Weights of a small transformer language model.
Training: a variant of Adam for these matrices, 617M tokens, 5286 steps.
MLP neurons of a small language model. Each row is named by its layer, matrix (gate and up: input weights; down: output weights) and neuron, and shows model dimensions 0-191. Each number is 128 + 24 x the weight over its row's rms, rounded and kept within 0 to 255. Numbers have three digits each. A neuron's up and down rows have the sign that makes its largest values positive.
Before each neuron's rows is what it responds to, as a language model described it from the Wikipedia text at the highest values.

Website URL dot. The dot after www in "Website: www.…" infobox lines, and weakly connectors inside names, e.g. of, with, hyphens, American.
L6.gate1192:117145164117137127124108126101138132128102099172145123087075153142185065114143172137162149126128137079145136121116143133106118114115108097150092142128075121129120121080144171073170161080138156119136155126164092172158113154105130145089130106124167120112085097141133128123164111123096141138110111130129125128134112141131161140104119133132110125134102111099142129129121113127097134142131124165120113123100164115150178183158125090111139144137091169132116148115105113142121105147152094107120142136094146101117098090119171075140114121132129110152101184071146119113128179164152133158
L6.up1192:116123098128096149134118160113171119144144081157103146144142110142068109126126142150136165134129115083153124150127093141121150131145151087126133150142129048107130187138157132132169161101117146066169149140086124126075138113121103160108101088124151144114148140115150067142140117109136169105124105150185143115114104130153147169138103129132145139175084115140082102166123149115101149154092163086159155154099128125132145085092134119138161119120167148102107117121122088121114144115116158170146156130126097093116124129131116138156155172163084146144169147160108132128102139156105142153
L6.down1192:114147092129083088146137151121113125107105108126098112126123116134124101094182118138082122148121109099097130113126120140122129150134141106091082135133097114119141179101156157148160172115109143112119149139098112124122143116126105136098141111144093085144108155095154116118087120108119167160130128173112146186097109092189117118151088091097139114130121149106128101139101114160112146165139107151126157150138117121134113158117129126149146139092106174139127117131150151134121113118127101126161136137116116114151111142140112140143169116139090127178118179145101105149118130118105190095

Violent action verbs. Verb completions and word pieces naming violent or forceful acts done to someone, such as raped, poisoned, tortures, shoot, killed, and murder of.
L6.gate1445:123162100142118109117105133131111129125079137112136123148162126176126168134119125151154136117085173121136104116139091125128127089136139114173139111113134123144106130108152114118182169108139124112119100151130132101145085118103101131111098167082117130117117128154128084099137126174095170096143114126113156143151124151087110127134182131131158146104115138115155153156106053160119105121109128146113117152124145121129180090125103108170152123100089115187089164120151112081124148107142165117147153090143139127114134135155139173101122105146154128174136110155093121119138112175144133128
L6.up1445:143143122124134136154110104122107120121166142124097114152135128121145120132161137115136121105147146119169116106130144097121122143104098161158103095127123152145117179144125067152116159115139155122128115147123091141117140138158106132125111097116140110150141120097143158115121138146109109105108110109104137142087102118097156104137166154112127115120148122125163148128108108077126189094090168142085136157102125157174105140164143131149133107133110082120112158104128145110111123159135102109091142111089092145181093118110113126124132137103152121156149153150123148165142119109136106143
L6.down1445:092157127136106111132127123129134135133145116109094094141136162129165142118117118140182146142123135144146103118098113126133162103094138111155077137145120118074143182122105138130104116151116129159137112145116121122169094098124093157095125154167123098134107124107101160093097105134126097110111098133155122131151155132086110135174082126142129108098148167105147107104083134138105139131135123139149122107072157147147188110140103147144129113133103123159130164108116115090106128080130165091119137117116152118087149129109139120116105096119142141159087140157130088101115109129137169121

Inside compound names. Hyphens, slashes and commas inside multi-part names (canine-like, Nickel-Titanium, R&B/Hip-Hop), chemical-name fragments, and words like name, term, called that introduce a term.
L12.gate1420:131162112174115140121124134132125143135103113103172125117140132196169132166164105141143094144164116094139113133154134126118081120141146110122115158115160134095147148145119129148071113115111148162130111125157113110136127166112137110126142172132145123147141098144143133154171159147087122122124147169129167166153119158145133095116077128134101122100128143133119136075109124124120114117185135102137163142127137144171147119101152119164136159161117130155119112134111108137120145105122177130143150109133123132093095158120135126124111141112119122117117147120115141130151103142156140118
L12.up1420:108091148109132104107146113131138159125135091134113121133144141150142073151117126129120167137107120148140142079148146093112125143129157126155125099097108158178161112090158087105178152111133144141170168150094126149097101147124133139122125080087152122071093144074140152161148110131146126122126127103135137114126138163102124147138104114133135141107124125173099132137080167100111135121171120143139127125116124107189142144161139117107121105116095126140099148185080097111113074146118120141155124120124127087146093157153140149119126132138101107154103176127125138143145114153112130140
L12.down1420:125140168112101096116175086143098132127150141172138138139133103112147145097092165120115095112156135107134118128147120142115133167142155174149099117123110129147137156114137151147119153132188131138129108114103088094092130158159146103143129137118135139142129084189111096132108114156132160161110105138175129129132147114162119128105116105096121069110134115151101112107084148119120155164083113121219109164093127085106134149151107138143077156128113182120123097098092139126159124105130144137147117128105114125120134142136148156156179122112124145138135121068180131109130182119104170134

Passive auxiliary before participle. Auxiliaries and connectors (was, were, are, be, been, or, and) coming right after a subject and before a past participle, e.g. remains were discovered, cut or clamped.
L12.gate1156:128142134142089102101138149156132189092144128152124123121145128157146106123143104195161114126122146128123112136093132155125144172147099128097133132091153102090117105138126141134149152130150146141139101136123151110186109162126137119141212142135112171127103099105120108121116106153144120110145138115131094137142074144124110106094179123113129147134141149149098130121152116142108124088096139145150140143125126117138091117117148183116096159082125155153095078171117111098114120108155129117131140151119108096147135117127124121157160133148112151139112091096113178165108087147094134142
L12.up1156:133112100153100117156138134138100130126082144147127107079130125108149123132099102081110114125131142091139083157125133187116153066158098141101123142116113146105149150122096119144129169104150109131190169167127083144135101133095141140142116109145134153154120146097098152181165126103111127133150160084126121103136149139118118093141127137155107100118130162107147118115141127135105100147149180173158146116162104108160129136160100122147106144136093140137137177118108115118133130164085168154196134132086109152170117143150147137135123084140079109128139124123138110096129110123140142143
L12.down1156:191173147153102084124116145087157081102153178142130116146114125155095133130149129132122129125111109130094130115129119203126131124129161111088123144120142115107095058139158133127142158098137125124114156163152130139168132154142138124122135127123143084139122136128123114139141161130132139152101103161163126109107128122131086089126145154137125138107116151181126123137091097148133127112084107138097143117158118122126153130068096145125163102117105124146138099129101144166119116184122128170158081130120144139125095110136100134138123118114128131145103148165116118152156148130123109156

Verb after subject. Fires on the first verb slot right after a sentence's subject noun or pronoun, mostly is/are/has/were (this school is, the articles are), occasionally adverbs there (eventually, afterwards) or Candidate after Party in election tables.
L10.gate875:125145147098143122123119115106151164132123139125110074114135089109122091146135108121156125104135098142087115115129162152116123155116152156145142146114084119144117154088126145103147171120110118136146095166123110160127091099143150107136120142169117158166124069151135102166145116135140112107131093107125082116108095191152119132116137073109125127125184096105124140105154117122127132093100132133131169160126159134135099138128133125188151122120134158114099118129114116147118133179147144092125121138114144137146125125130136118128131120153125089128139124099157144129062139145092100178
L10.up875:126164174155130145090109138148143088101146083106119129150121122140102123116112120171116108150128138144128115151143138121106085155142140121116173157131161073107095121144124120105102137163139130138129096132096147094134122146106150090121140093137120150141136106128146148152118171164157149107114150143140139144155155164134138086141101118102128139099165161155119125153140107136152129154127118102139091118090111111087104122106134126117115119201126119140119125146143084115105112161152113154143114152184124125136128146158160146136111125146117157111144135149106129152119116159071139113
L10.down875:130168167112159143095102162161094106142132131149113136169142130126100144101135173119161142080121118092131120134149147122098164138136123144117135127123112151126104118128150126144151146105063149173117145126161161143126113179108129125149167147141135109165145169128109107159162097120111128104108125131092121154110117130139173111121150138146164144148111127123173118115104142104139118100114086148123159115155099121089109111143116081147122138132114131159137101109116170139153094123123134114156113103117180131155139118137123129086144156154161125110164108114095109111128113133111125127

Killing and death events. Words right after a mention of killing, attack or death, such as "stabbed to death", "shot down", "murder of"; weaker on numbers in tables and counts.
L12.gate967:133121123205163097139129116146172141119172134133160104183149113118112104123104168122153080101151103135118140079120119177141107135157144133161131099144095128167124122103124131140130106145112112112101084132149116149131115128192111139111162163124142132155117085160125177114151116114109156119163102115109119112141158161084185132141121123119151150119145154172192157174086192168132124122149120095154131142126126092120120102117093148141132122172084137114127155094082148119163127152136144141097114115144157129088138106111128154118151108150117129159138169148156130105114108134118108149
L12.up967:146143128087132148121089087124119115156119123143134135090094135119130152109126111145132146154118165125142157100128113112113093165092119163131146123150116147130127142097106109132132110126137146169113129103141157124146112158125114123124109143130150157089153109129102081111129113141144120117117146128153141118040150131103128181141136156114097129096143144073127141151122113119109122133131119155115149163088096169123158080134163108120143146120089155130143150124105116101110110140089113133107132146118087154152158142094140181138091078152131099176129132096158137113126101160134122173
L12.down967:137110092110148159133157104101129149138112136174170100157111151159151138163166143143136128124116114150107095137130137176086113116154160109148136121108126119110114118124145102131087155129150127144130096112120157112113127171106099169120114158161127133111152100184128112170122150130119139102112129117122147134135132108133136144148117125124108140109126132141109143109172123117133168128139130087136093151101159097093139108176122092115138135094109150157142143126120125074157086152119124152097125107090162155096157166089139130177137123151137139167080098135096124124101116159126137129

Table and list delimiters. Delimiters inside structured Wikipedia data, such as pipes, semicolons and closing parentheses between table cells or list items, plus first words of section headings.
L10.gate1365:107125108131103138142085091109119109133155132097136101135136102145091120147127111106134098129181127109128153135128103094095124131146136121097102126103107081151139120101135149149148147108133110110083154093166126103115116134138119112129108159140118131130106146132113129138135104078134136074142138151122110149137152064149148111160123145140121151138098097126141104160142176175146160108143154149123129165124144134135135108155113120142165118141130168123144114138108138131094118132151139181101146160083106112163100143105135125151122122133113093126132152179151135102128104099188163084
L10.up1365:134126148127124121154104159127102119096110154153137122129097143095131155157109149132118150122115100128154143139094134158138112133185137104133085115164094153150096164149114119125170118091127117138155122117082117097093109144134114114126127134126119111151125087134119122119119139107093151141163110099154073117122109155168171107085124123145133127162134140156147116153100125128140080127145102116123117082072084132152156115066079110093140139127138090146100152086099145117119149122100115153132128110148123109135166124131163110143142108136168107161120171126104154155115155125111120142
L10.down1365:111120114128108165137098151084094123146110145115162145113137108130139157167131157131142151136151108172151136105133102113154114152157088114114126103095133158116149139108142139119137096151131138119181146105099127151120136158115134154147149121112149155108132140130084100100135119101121115129086151112148082127105069181144112109113111172110130125136150185168125132125120105109139145103130137131118152163104153127180148088144137100150138129181154125173157124135157181129140151121080107137132143136144133197122134121137137128118179081124104105123133145150134111129100135110149145093